Part of a small language model's weights.
Architecture: RMSNorm before each block, rotary positions, biases, untied embeddings.
Training: a variant of Muon for these matrices, 123M tokens.
MLP neurons of a small language model. Each row is named by its layer, matrix (gate and up: input weights; down: output weights) and neuron, and shows model dimensions 0-95. Each number is 500 + 50 x the weight over its row's rms, rounded and kept within 0 to 999. Numbers have three digits each. A neuron's up and down rows have the sign that makes its largest values positive.
After each neuron's rows is what it responds to, as a language model described it from the Wikipedia text at the highest values.

L8.gate14:401578574578477405548476488499490532421403525534524430511468427554464579489553484503434503401464543515473466509591411511427445520513519495533508445453525575534510495493534463540433517597539521525542463454559598497440386533411395497527440447423575569527558511488530575435559494429489534496
L8.up14:513508502430464468521489496465441560554473414471530532481487445492450509438548467542486533511555455546406528536499435530456388512536523404525532520455413587539486499571422500450487390479478518468461476515489511538554480481483537509485558547516430530543506460485409485512501382444513593517
L8.down14:462526469495509521452449422506485428417530530492412509429465427545511522572429509563383507539436489477570468491622596464525542515416437524438419519545567508492465533461480414530523513522523485510617443554536506440426549483448579433501539496459539576491476522507597560487465542472470543450
Description: Mid-word -tion pieces, possessives. Chiefly the "ti"/"enti" piece just before "on" in -tion words (canonization, accommodations, intentions); also the apostrophe in possessive 's after names.

L6.gate253:480570419469472427491502555570475447554522543565517492542496559483533428410604512504464450459493485458482490475382515523589456503470497466475530447502504563532426518478529568647615460497430553545632501503546521536501550523446651474486484415534475520521504459409512550486460479504452518458
L6.up253:465523501407536562516451448435450489468413402542510443504540594505450464442527499461500510527480560495520479512634390521439536548479492467499467500454452526618501484446456467349489471449433448461466491573475515449512512449514468612477546547578550483561522491559520507506507577534452421484
L6.down253:522560485540489406482478493530503467511565450446462566505524436474602494535552525535465474466441496442518528496411562477520501426483431521473610488553447533480496540514529569658538400578547532473563536436573512497516539452489557459512456462518484544495572428482540517520510485552454492586
Description: Surname-completing tokens. Final word piece that completes a person's or entity's name used as subject, often sentence-initial in biographies, e.g. Geromichalo-s, Pujo-l, Dy-lan, Stewart.

L4.gate155:563548518494524565448505537544453558480490504574485454510533428488526499535470500477524457444547420449446447428505554456512481409564476493529507434513489469487497596527528457473402579505550466524518512521611544452408551501528470531511476496527525464591434462554473493468415482430495465464
L4.up155:443447541491533441497502514415484547623465554601458467639512508491509522482477510495440469546487561478428468521467554504577542512484570531507462479493503546509420586514539573455394610476421518448517433450489570424516507404445504520454522545524466453500418506475556473406607504410471547476
L4.down155:578559491564521545556507477583462503537522593467444516431415522603598503508481484470603446462491506506478532500496443465579508461479385490468520459440575620481550472475519489534512495565544500621500505515615422509437502555602548448525502473469515575490493487509470500539491558432504424472
Description: Mid-word pieces, noun-pair "and". Middle fragments of longer words split into pieces (works-ho-ps, Pro-fe-ssion, co-aut-ho-red), and "and" joining paired nouns such as research and development.

L4.gate212:563477524577529516520524446523446517581451576465548537419437495473484543419471408487466569496420529569535451440476549527492591452512473396462485488440493552448448455474523450414521507570425618497515563505507529533562459503532520539492524522603522444544471548619457483455482551485565440504
L4.up212:600499589572489489561507491560516476500384537514517579412464494383569560378576531531508506516428464564539543460513511502462467565479549445520450445492523559473576524441519536441516488488449485492477576415507584534513431446516516473513536457540462483491488522437421515462518514426608510385
L4.down212:543510527553524513454472469590451462514394530548569547468544458404483474597535484461412545412461577546500488485475420434544421464440587438525494532429516404509623467480513499420554527589553496503504516533556557547494490506525525496500465528503532514548458533518511489460483402501531534474
Description: Transitive verbs awaiting objects. Main transitive verbs (or their endings) that still need an object, often after to, a comma or a subject: making, give, raised, shows.

L8.gate345:459486528432528483453424600540424506545487526422525587526496622515574472471450473545411518473414497569590533523565473560517485550515541457416394494522486453407498573605580510464489406405431514529453544511511504530460542481557535501486526448512438498621560501450511495584387466482451564537
L8.up345:537524539463483486520581455489522580491485572569391540410525477455465507488624575491493543504419464480538491581427416499495449519583490497457485389437496478478433496592585554481464515552509554526506542560554571570510473417551488467570476508469456501498466425541446599498430522477488499491
L8.down345:458468472493477422595566556598480558490481500521427494504568435439528474426622488497406544374475484492500545533456467521485483476450554567534489493562466552429562518437441439483469480387395474489554542463490505456575499543533508463536460521513535564511542456537465441466492506537530422466
Description: Table and range dashes. Hyphens and en dashes joining numbers or parts, mainly the final dash of table divider rows (|---|--) and ranges such as 1–4 or 1794–1796, also inside names like S-10 or Jabhat Ahl al-Sham.

L6.gate211:570568551491435502476457497477350506480604514512448444479448566498487485545531540568448383541556360484541552456535447433455448506561473487505419512460484469577500601526467552549543470559521494554492521470549511505430582536531443473610529435435494556501358428443505561482536525528529489422
L6.up211:491452561460481500558446504453529443568485468462412493536464383507484549533569477547493515450455461463386508535498619376443542467565559484407465527491508478584546474500472447655505506486529446530541507534548513517485490549484406535553517539516426459602604504422509504492483469503472523519
L6.down211:480493457531527484463529477370453536415549475434521480572453547457436490461482470513458549469509533527449420486451444455542453523653512507461520502559582542501442539486521538462454421471511538491490536442522489465511522558435530547454530387497509452536434550507515475521575479510496625416
Description: Mid-word subword fragments. Short subword pieces in the middle of a longer word, above all "ti" before "-on" (adoption, oxidation, reorganization), plus pieces like lo, lt, ph, and hyphens in scores or compounds.

L8.gate152:495458549516551480488489483415552545443507441524449439477497476475433597457525476521453476524460492567447533503563489571472520514558499501516484476540483485514496467518471445358437583481476505514394506502468500518505425421499538529473561577525511407486447568610458414418501472474450497491
L8.up152:438502451488389494555533478494600442575466504483494504580549444460471488428540498508458404416526452447464467513450453566556559592316430489479433493547492508523528456481618447524517422501419592452513504443514522524510546479596544442524502419568448518505483464479427517433570501521497551419
L8.down152:498490546511571571463536474469471467488450495559496427524477525509446523503480505512490556551495575454439540419507472527418499539632553503490402506498513488531508403462332415401500507464433518552346521528406546489468520468493471538511558527517431416475491552541486516488565487546521498493
Description: Clause-opening word fragments. Early tokens of a new clause or sentence, mostly prepositions and word-starting pieces, as in "Because of", "Up-set", "Not wanting", "with-dr-ew", "Sub-mit-ted".

L6.gate198:538473509520520480552583476489569468537427512469489501426454447556445519554488461612622551439419455438421457521516519567459527506510554421449445464428531518531463509453575412512523474472445450496495433406424491520485396515535506479582471517521537473440580483542518388476439487522513472453
L6.up198:514504509534472451518543478523486463494508500413461440634425532414438504499523466482621493374501542539505518513462503601562563644485549487458539498429527476514475420531539459569529406547527478520458476524488493460546391529533590547499427520501525516469490513527465543386472554500443544548
L6.down198:481448439451475497521510493427522525485549454482499500368507432552573438590492555512494465488441526520529495474567470545448490502506569492578520523405502402540523483558575452491494419637530560466462471368531474503451529531415516521444516549438475501471580540582553427428503515453537625544
Description: Event-introducing prepositions. Prepositions opening a time or circumstance phrase, often before a gerund or the, such as Upon returning, After winning, despite, amidst, within years of.

L6.gate266:497553527432547478466577564538502467448579469504338473524502489469508459525403593430519547485559470583546560576588516522409479481484593488417506465543552410514493574488469441451490527564491592624535516523522488517541467470540479570486464469424443423518440511496549533450479514450526536420
L6.up266:476557587426489427594469525486431479550559426501494523531551524425492470502545506449477505558553498500597534534540434474506462419483566481476543539544415494486438558520483405476498509468515574437573500440489386451431490462510493482488616546399492479428478507530521610518544477441500460412
L6.down266:410462486566471533522567527608547507513573460505499531547599552551452471522473578522502491488600512568489485535478515504439529618467598443467487426518471494527481573527552507487432423436490483550534454479568409499492502456465483531535469436529427506437462547540521523553605561491473532375
Description: Mid-word syllable fragments. Short word-piece syllables in the middle of longer words split into pieces, e.g. Ul-ti-mate, reve-ng-e, Cl-ini-cal, restora-ti-on.

L8.gate327:460591480592464551464389533528521446490457517548475455498466574490475526565464466546470475457538516519534373501428490472548530487549501491603541527555569430611544608422442497480421418439484503430460405513482605456493484573486515422485578562621527525563496518447549483461465465492475573428
L8.up327:506528585506566513481580442434501422498483500469490435559518442514470511494543442493433513369503594566502543534583408496583560512464498503514533483448525506605358440471427450526485468455572484555559445431547598564518554498431445484534626522524574555547484484529478592509571512442528524543
L8.down327:536521514579585519524586518530555469488523513446521572478498454461545491402503522492532553565507439428568604470468537406490469454561481505547487507516539469514523451611389546396567516608484521468383431463452419577399498555467582571491530424414428556552512538518492585525554596483469575539
Description: Predictable phrase continuations. Word pieces and connective words that make the next token nearly certain: mid-word fragments (manife-st, name-ly, forci-bl-y), and clause openers after a comma or "in" (In contrast, in which, according, probably).

L4.gate232:503649487538596469455563471568568519456477454525553481598537466546523548423453523454484467541478581483500450535542503503491504523521540573516524525457454598520487479519491522421453515523458548523493537450569579555486452507583416444521398510444516489445504433547523551548456553477527482522
L4.up232:446490426507423500509587518439535513439474542607460546492581503512504596495444460503470494561508513434516532472434492468458505601450484492464485356476456519517463490517485575471551541595533560486538501442572458466546484502483482553554476631464509574518587459549452453463477512569441509514
L4.down232:521543429466516467494447458518449509424469470479475464515409486571502519537491548525530562567539369446399531491563479487535498571472457502571564522532623537444571457439494510496451385485426475496578500505541586509550535510486494582522478445441602501504414581394546467492454508472538632480
Description: Token right after noun. Tokens right after a name or noun phrase: possessive apostrophes (Atlas's, Presley's), relative words (that, who, which), "also" after a subject, and word-final pieces such as the t of -est.

L8.gate51:549426450509518493486488512480427572435494541497443507501481545449528454520547591614550480543400455500532437453423518437463573527457558471606414518488593604467545473473474420554405540452429550544534599495483498461541473618519548414508552460525596457546520569498441509425626530486571456507
L8.up51:529477505545423469517451412492531520578523431539547468469574496503436459434616573548564530483484521491536472404488512458528449497516599467501517473456480631399556527508557469499590477479515471439490515514530503489400549506614535424488557518576522534540500453522529428464528451443530535501
L8.down51:510558529451558552518501458470485516531429530482541468547448478497418403578617481472465447612502511567558488480484513542481491494440520544510495503452516551416430454555493442440537539531389505480546556518466596580479466564507552552580427484541608433498512483444534376445483489569589508465
Description: Mid-title words, verb completions. Tokens completing a verb (draws out, runs out, dr-ew, learn-ed) or inner words of song, film, and album titles (Time Is, Silent Man).

L4.gate69:580528507579500414412533473482484500563429515541483462445483399512520457465512475515502519445487511652474559526482433480556467452480508502582545502491412459522529537496524528563517524381611468570519503523602533596505477501433437553464500489446507536500519571563458439559467539424542540548
L4.up69:454522469548504419538463491421431602509507446513449454425439546564452444431520507491407546487438543526437587557455530476516545411590498515513536506538424556579551552451498550622424451484503487523634463536576549456549494564439429614576506477471484473516461452541468528501549533593574463464
L4.down69:548517465530442479611513562409528470436454545402534499539462480548503521565522512485534546556547526447436432467499450493493547583547451500569482514473579478465505534473520425487440517546515559405534465486476501470602489469554559475593499500464490462481537459491474481547550532565423505518
Description: Compound-joining dashes. En dashes, hyphens and slashes linking two names or terms, such as Benesi–Hildebrand, Ottoman–Russian, Coca-Cola, and score ranges like 1–3, plus some mid-word pieces of foreign names.

L8.gate105:542529530505473493595452479565483350420413656525491542605468459490467521540482547500513499527375459433449521495325532454481548560486480510495399482456542531583543476554489472499518488545564497532431527512547565558481492575561531475504488514545453431459497567435560487463478622437500498503
L8.up105:509487441529453621476445539463459605479532518621559554555507509516492452481505483577536462447436473481480569551552624465594461530375492528551544492468508504562511462412537523538556498556491490521417461430475561553505545527513464456420504499476483463456538549603383534512505494481426506519
L8.down105:489502489402535527501522518553550545413403569474512319475455566522445473412507625557513515509519489449514409515564522498493556473544573484379482433544484496486478511503518527385473464412514484428496508542427483478487466478500464482500496423414521512546525505511504477490514491574539500542
Description: Clause-joining conjunctions. Mostly "but" and "and" after a comma linking two clauses in biographies and histories, such as "grew up in Indianapolis, but"; also word-ending pieces like the "ing" of entering and streaming, and table cells.

L8.gate247:526498544590474567539505447516490519533497492491609474503471525540552493507509507474521425553426517574560545552450503497452551496428511482461432497530574518495520495442620451435425509463518507445480613424540483544482546569523426462472570462512599503517443537492515466487507446363490518453
L8.up247:530589536528439447552524458470432473489494484438414555463519568521508550528492454621567545476498495475344485507450514480444568493469563482497436533496605524425397514552508461521405528508452506470588540476484535548481475447509485459455533508570440396563439452530515436451375570520473529457
L8.down247:538503502434528497559588589519471555482488469528431520583488479523555512485492462458430500473459553423472524474483504480514450415526444445536529479620476476527531465518577541452474454591505478481432495536612486492446592463558482537498431422500480509497464561518484498450519446496570394555
Description: Transitive verb completions. Final piece of a verb, often after "to" or a subject and just before its object, e.g. tease-s, abolis-h, cat-ch, met, forg-et.

L6.gate204:375526520487464556461526544489520470619397429509443424493569442418518527544362474500374500447510404503541453534509479503494456604408503530486481516526522472435556492476553458511447507496536499523492498471433567498585473514582469483441520505373573564501429469520484575435437548553495529438
L6.up204:421515451523487462473512417466508496474420498461585593506493489505513583578489496507422458404516509495520415508410537522464491535410451517487401475602530455474453531475403460527404549533465538581491428457482572574539481471532498455490407543468573503399491542509520468528504365553476474555
L6.down204:450517519504494547446531547551532494554448420525482521553538563559498467533511516589469530389439485429517473504473474556402527483398480508414408490488541513437541472481487460514486590571420670474477467525458543455522502522468472456485488426497617513419440497558407544534517457514559454379
Description: Word-interior pieces, table cells. Mid-word fragments inside longer words (Ind-ep-endence, incon-ven-ient, Pre-ju-dice, cru-nch), plus cell values after pipes and indents in tables and lists.

L8.gate292:504577541479559461450487524512506508495583414561515438474512511452476500579543555497530457575471485441461559507445545423549561449478579383540488488534535449521557456479516582582498477389485556543458580548556565495370503465532471485491558525521592367597536496491520509515551466515519542560
L8.up292:539648489458540521515503458436512549543434456545356468549588463540517448459502596553512467545558418452490517503437526533454445419441461560475536475459585451541445519473441570528504482519499457468465597456569421529503519525453524558536457432511462617486567414495589534519480468438452528515
L8.down292:538456499466501526460553659531456472499558498539473486541600501447504452526425481587475479365460553574488489540489537500495524587593519506490629515489548522521486494494488550425509523481552443471420518586500430519543513444575578495501465430466508499426584523480392535441426426467443462606
Description: Repeated name endings. Final pieces of a person's name repeated later in narrative text, mostly plot summaries, often as verb object or possessive: An-isha, Ev-ie, Kendal-l.

L4.gate359:498511407525512542567565457590478575534569448448493455545502462465523493498392631457502506550372473486563461474506601512425469455497536537444422495429557452486439518541519541517432439519586511408408527513470542486440530489506555532507499486381458505524454496504496635464480505497507550471
L4.up359:410499481549563608452477466406491500495574490473398499478492443483531559505407515511477450468452465493522515519472493568462532480550461431458439547422606503460464568430560498451502539451485491387522503518402532359451468522485562468523473435534555498575513497470507475468442511460448444488
L4.down359:444458437470498494461549462559488521536451476650506484572466530471451499415487495522525509478539446541490489537462550540501487477493405454458435525392437505568425522509470507495541496478525476466439446577540504500410514445460444442500493530484459461497482497492526568495492503469546548555
Description: "so" and verb endings. Mainly the word "so" as a stand-in (do so, less so) or as a word's first piece (so-phisticated, so-mbre), plus third-person verb "-s" endings (write-s, want-s) and pipes in stats tables.

L4.gate202:527554491429512575573490426488436522490507507471567512491516492554406523456453459551418518514408540573486473511422554477563589579504452494503426480447543512478442597490505536515520466579542460515490424428551510501560409541500553486461581451500512436411497430591517502501479506417478559532
L4.up202:531527502557504466441467493509466482475528400489547457478466440472521412424573525497446413405436517552559409465484505412560464487518490474478490548432580499455456382492482554553511512487507463452424572493534573466498581499594555462434578536524414531385491541547555522425532479480423502549
L4.down202:519532419520613459453508516501462479473523510534472426552551530541449520557565482496442475450482512477524577488467437516509400484566504525473550476486612397430526513541488528535545445485447555495394522512458573508495511514429491478450576447594498572445499470491512604572542491550501521570
Description: Phrase-completing word after preposition. Word that completes a fixed phrase begun by a preposition, mainly "For example" and "In contrast", plus months, years and days after in/on/December.

L8.gate227:535520555622446472493480511554527507444514555525487498569489484504519488546546515483542503456450549438549498464475532460504486448579472465491480583530535575490462537491544406601437547503441456602528581474456560484511494490439482615500485537500543449450552453476446548467613462534500531456
L8.up227:537574620608400528421516468485498520478513577520504549478564531493420500504484482442551507428577529494518467542524581487543458503557496569485538470529488546495514510504592452578422563508546477545447479505461545519477464509473438610561553475422587517501532527492463525589578547539513532512
L8.down227:486523477483528464543549630535328435481533523478505483551540533475436439586573469498552518546450538516430525537425453465519531533454458511532437476430527595550586470520533538479535480628548372504428509483494494434564427464446462485473497558490506492429465500505499507543617472459488558522
Description: Coordinating list connectors. Commas, and, or, & and hyphens joining nouns or adjectives in a list or compound, e.g. singer, songwriter; floods and droughts; industry-accepted.

L6.gate25:590475442634497504464568437405550558447588473343477360522486492520522539583479469535450455491520474532521447483462517498422446467519571423512554419496486457548549558485495488514529496554538389610577531463512494633498463515559484512522479449518505525414522531519432577516514634514577478459
L6.up25:580418515529402430491574565556528442519482446551643454509461432521462571597551460574424503533555562471479570385506542554348513551510606582438523479486537530538438448461480445375536561506491520572475520494504498552495507620554477465520459461519508453530442498475456474429554544478519490480
L6.down25:589463477491520453507551531447544515448553535534524525398576466528551478498505516493385556491519439523556445522585460394460524489472488465425652476433384496502564473526517520397491511458502471516561521448518539566563531493447452498516471529523502498475425481541515556520523559573535460569
Description: Wiki markup formatting tokens. Markup tokens in tables and infoboxes: the ^ before superscripts (km^{2}, ^{‡}), empty cells after a row's opening |, header pipes, dash bullets.

L6.gate97:454530438529447515549595562511557515493526462503491515420472519530497508555515497409518463453543545455549471506476479520384438561522538487523491474452585396524530557479544504420554529418580456512467566527459491490467547526453475526520562527532442475447485462451525543398449475450489516386
L6.up97:479488432451491394499488498499481421506545401469519557455526436467466520631468554382418481522497398510516408486493586525584494471558452377527500449452538514442503541520533546441570501466458493472597467474522465528573462539520435447523533610484527483511470561515543431559551556580528584474
L6.down97:550443486436466430488502502476458552500605513467516546555585557490497468548475555463539449536423471471485470558461549557534509507488511518474555458471483448538435417557515558495506465571433502532455508392551462469539507593497483451523406551438563546373508530500598462536419469591512592513
Description: Hyphens and mid-word pieces. Fires on hyphens and dashes, mainly in markdown table rule lines (|---|) and compounds (under-19, first-class), blank table cells, and mid-word pieces like "ers" in conversation, diverse.

L6.gate392:472510541424437536494592469516429476557476526562557482480418536502433497473498509528439540555383455502500494476421473525440508569544485394490464462472508515376502486530444396414496537525450509479466422512470536483473455518522527605551539490490507458605381577541478500478466499410483468575
L6.up392:524468575452512521593605408395556470430343455496469489471378452464523562473522570524540472480533449450507571434475548529538550471487452417513433471552544481488521422505552569507495484553422529452454540478546633462422463486514481490546519460580485530558489469497412510525513482436516490444
L6.down392:551484549495484548546498464555464535532589590502528501492514553488507478524530488557480489522398555617498522516395435521493383424503538549462487558472527470522544489363491506506517501686479575474475475446493518462503484499504554612500466437490488520559488553543550497427517468467528479477
Description: Main-verb completions. Final pieces of main verbs, usually inflection endings (-s, -ed, -ing), in narrative or biographical sentences, e.g. adm|ires, capsi|zed, climb|s.

L8.gate56:472468414494476463440485466537480485490482508507518442515547522449463493567455455488497447420477497493497564466493539500452487494585573452434542460431514488510502395592526574474510574579475496540508507406528532565469349567570507411520559552464595401458569501502386527540579563499489427506
L8.up56:477555534548423623477511546489434478561446409484553441486587480451472552537474507519526471423523488565538445534528539570549519470474563430517521491561489570564466492556486480420461474510545365541503538478550560506453625402476508467466466493485455492608533432506583545468363506561506487446
L8.down56:460583474495448484448603497479425547478567455506471456475505570508517367494476525538545492553471513552441489552502513544469473529531551511403543434456507467462479438577548379440586473394502518507541467537592452493560444509538609435454495490428565512553531516478464465552484523457487407506
Description: Year century prefixes. Year-opening tokens like 19 or 18 after an open parenthesis or space, as in (1975) or 1888, plus empty table cells and mid-word fragments.

L6.gate325:493537342461436523482467562514476503489458562540563475479442510511593516542484500546480533500471451480517385626540532440505533463491418562423447502557546490533454534504582530560551553476547514523552515500522548492523434628465544550502477440479507519520496455390517555566604537432441582551
L6.up325:475537450538452480422594551552491518528421493525487463448501463533456499493418532555380517466515548483508493454428455399491403506542580543481457469573490513474468529489526508574430491545543501564482525511579608492549483409486517557489483484590481445458540529393535473470522637519553533463
L6.down325:484545404561517441450476465493443501467497517474512548458457539521539529441493500496548477545566528433468502421488515413548448527525488436539475493492564452519498484516533444536511455417536487461549519456477541493423486553610608403467526475585517529437503472465508410508501393483462557409
Description: Intra-name hyphens. Hyphens joining parts of a proper name or compound, mostly in tables and lists: Murray-Wellington, Pierre-Hugues, Saint-Lary, African-American, twin-engine; also abbreviation periods like Dr. and St.

L8.gate360:455646467542481485526498541499480504594540483585430523486504566589487500542433446373460554513473462424530528547581581453494459421530556497600460472507555487505493564541563522486536580447517466532533516486579503524482549544563519455576477510494459503617502472509590528480564510495496427501
L8.up360:551494570466458579596497523573442418545442564482483509534472501533521514504441558455538515510534583499531623535544566448553527473472558531464446460564471481446462521586599527433498421537402515600479476545481495392516492472439412520417526521546417543507535465487562536410467500565636473410
L8.down360:518521465503521536619462478538500492595439547540532535490513498502557587467426566377527528509458489495489496470491558443538583532498558529510468466522487520437391480530503425548484486478528514545536479619592565496517507610503485484453460454441422537446543514419481440465591503405471439512
Description: Mid-word subword fragments. Short subword pieces in the middle of a word split into several tokens, often names or long words, such as Const-it-uency, s-ie-ge, Met-ho-dist, Hel-si-ngborgs.

L6.gate434:465490450410455482498424493508529464452530584562517502467446443511511493479522536501426569520421558493436469522582478478476465401509625466576499584410482450498565476609478498523514518520498447522445502529503474537503528611537511520550407550532507449527441505551554507471468530506547549383
L6.up434:527445531465508465507518488487434428410533511512553454485443540415507506561505565428533513443530431498519522418484650579465477504462507482525546502518601549506464492510530470536502502435552382516556473454462495433562513489441555452494465447533540473589529574535493408471523452421566551480
L6.down434:456482523536395605499495462514491428480456420497550523484424528484567540480461588506480515525552558493492464580463530533520476512650429604478508513435504501451541484532555478485513484671483432498348521453483526543454454555531475551465529481503532437571517519475502441509409499524478441458
Description: Clause-opening connectives. Commas after sentence-initial adverbials like However or Furthermore, and clause-linking words such as when, while, but, if, with.

L4.gate380:511601434499485402487481492518448471476459509540541465597471543546499486526467510424512419647391568496522490508521552433488488421478553560448554506488531506511582507516466449475485555570530442548560474518523522482499512534547478534482558453420599464553456453480455594400489490510448523575
L4.up380:567472562595388469521477542436522596449487486501504469515544484550465470635529581462548567449485556424500462456425401526509492590443433537468560548449598493511442494462444458510379439478483476561538462534544567455526518501483481508543476558489511521429486530488432512433523519593512572543
L4.down380:545526514555512438600570513571477507504434608480454549581474474552496539488486467536613501545412580497538500589534637423496534386529405489521484496488508491493536558573515498548461432506455451479512552447550495572547524425465452601479473524485455465513586423528483485499465482536545459396
Description: Coordinating conjunction after nouns. The word and (sometimes a comma, or, &) right after a noun, often plural, joining two coordinated items, e.g. authors and, museums and, clerks and.

L4.gate270:599528505518506490540424452523613479437617443565476474563459534443515425566501491519481431516533590515412477415443532437460516573469538508429525408503557592436446513511583602465518530467448474513471534494574462505551481463562453468440573464482434487456514503530496397436466573567541502562
L4.up270:526520493553480592407486474513569399462473554539442457478563574591446436564516444486498420474536489509519474495431542460479487577535434510502538494608514597513548557438525459474547482498479411474493426520507468458530483626551491389488557579543525468403556445499402417460529530504520534527
L4.down270:499461418511427490456518503552483425511484459521405491456496547479436406492483450413547458510474488477463461562480534507488466568510478487434561469513596447503388518395448474411503505558515358514497556536405458502533474485493485441464505517502420508480565485497512524524455508543459517574
Description: Infobox and table row labels. First token of a new line in infobox lists or wiki tables, right after "-" or "|", e.g. Elevation, Height, Majority, blank cells.

L4.gate302:482545497520534499454512471570475431486493418485437558453481402548370505507495484536574445468529428504505428563547535587379524504571597484515446465546508461479504501551614581503532530449458498518518532487421450475461532483352452559524552535449511526467492425532444482550545447468470496501
L4.up302:532569550552518497471534506438553399557462461542510526521557416508519503549581432520576521580483434519494421533555531421533469464418438549470510475490496452444579524445529445372540582428533493492479478465506386484548506501584495501463454462566543426470510476458514509471472499485494570440
L4.down302:562362482387470452477454450538515551522441456470457551507492474499488447484469481511487463586489509411539537476391426513475437462548587488423550476502450409566464516539511509370403453393489549462505438570451603505484493504519538490429562507479518539450437514539540548527513544471480494624
Description: Table separator-row tokens. Dashes and pipes in markdown table divider rows like |---|---|, plus a few in-word hyphens such as in-house, in-law.

L4.gate265:500589498473498475446464491534489475431462473506418477483530512442444560482553488488444379568509360431464558561492493400534496434448559491429478532528575466510523494470651458502405470503527439481526485494443407606406505496533470446514611474492526431528525481430474519502468425414564542468
L4.up265:459438518529467521563593498451468538459477498445525494530542559404529541603549427501524450438486457535544532512500523418593552624485538503455533471490600532609528515491533413510512616512427509460517520620532551420525520481549543471534501462499474599410514548447495458425523501508565459528
L4.down265:480541536468438546419512552495491435421412534502455474413450525485515488512509471476476500543520433439462488570519539516555394469534540473516429414409536565502465491448515433557519461580525507471458487467555482601517483566577518429515542477535473449494497510424464526505472538557470450437
Description: Relation-linking prepositions. Prepositions right after a relation word, just before a named person or entity, such as married to, directed by, assistant to, Archdeacon of, brother-in-law.

L8.gate259:576457452567498549453495513448444503503399557501565519528401472466508500592562546411410547422423447578503531565458494423463556529496517507604480541542501395480546497538526536531546566480539463496632502467526426505575513505491538535527507420516489504512506494420443501413459489479486498404
L8.up259:576527439529544501474537529509385462480486517430559483518554533566476464476532566516605536490483479547542414523487417416468481537521445540437478466531468480501498511458474409445520586364493445425538525507520539484588360445448590546539478479587461514452488462527524501523525515452491530449
L8.down259:470523492605406483485565511495509500545470547456555493523426488463570526536560515536463568485484493436457440488469507531497572560452393524575552503454592479543445491480533530547463494619596458541584499515503422396469531515608458540642510490459322439520527465451473560543468525490466436470
Description: Joiners inside proper names. Hyphens, apostrophes and particles that join parts of multi-part names, mostly in tables and lists, such as El-Kasaby, O'Keeffe, Ariane de Rothschild.

L6.gate206:504546467476549532486480524468442509511463520565431514476497443576507532460427515441559492416487593483484545461529600423549487447576489601479466559541569538525473549611478532455446500633500518503594507553589580450546509474460511547513561514471544394535511430533440515479522482542516622547
L6.up206:531527512464460535408549489542445523545501556453571493503463531554518565541540482458516481404433498503448501436487513543485449483531452554503472578501553480479530616498616538496486504446461478402565509436512585533448526507539509546443599436462611532491425491555426511465519460584495627538
L6.down206:434544507514427484458572454605480451583528504512466505535400496495495419502578444580547528500527494497530466518452548596568565473481453442556443488542495570542589511451508582497501556547522406548509563505445491482471538415487423558507422429475629504518535469590453475554545516558546515500
Description: Noun-list coordinators. Coordinating and, &, or, or commas placed right after a noun to join paired nouns, as in Library & Information, Arts and Humanities, defects or vulnerabilities.

L6.gate372:536484454526501568518602379535565569436568438483417390528498529498478503438500482503523513552479489587538479462384556502366617526528501502652509471466544469554576518508439405553534494591569513514512551664492455536411450534469500538488489520481494480508571470631430484433455527495576469462
L6.up372:506531446472502547562550423448488548494527456477525556489564536520470442490551554515428462586472526616581453528462547510443583440488608539586487487508539452490549559494540478518555464563429420584545560579482483512443508521595446496487519468580576473552504528547520457521497519431522509542
L6.down372:518534446550547491526459534527536489582513481470577467567446498472485561508477509539585502452452470420483557580496532469505502576497482514486437493439560456621498488497493523449504485510455513494512456484485438648516497504536463546473572578553380476452490434524500562457559509510439474454
Description: Inside quotations and titles. Tokens inside quoted speech or quoted titles, often a period, comma or "out", as in "brought me good luck", "All Out of Bubblegum".

L8.gate248:493466574565546496462527438471517450591580534485549463503484485541450517486445495529515487595589523554521462512502575522549477497459517542541539453542450424561616439493458444535376516571418471511527465540503527499479539455499481521552554548489486580509413496479522496512504546476553502492
L8.up248:438492523563542472462497506521525491485509484457450524499488534519551482480494441461504498539460480498467458435543529572465453511537462579516479515526522554584465500460418535489435378482520530543579460512421343576506508578569424543506520488486551537536534476591488511569452544422417546479
L8.down248:525464420452495567536523473524467555497413401434548463440496484520462492518563512504542536518526498510430584539460519541482604471513445452587580462452417453633481491455445455416534533416512458478503512549491597545480479465470621543506544474388499535478512494469581442563391511447511531504
Description: Postnominal modifier starts. Words opening a modifier right after a noun phrase, such as relative which/that, participles produced/created/located, and such; also row numbers after a pipe in tables.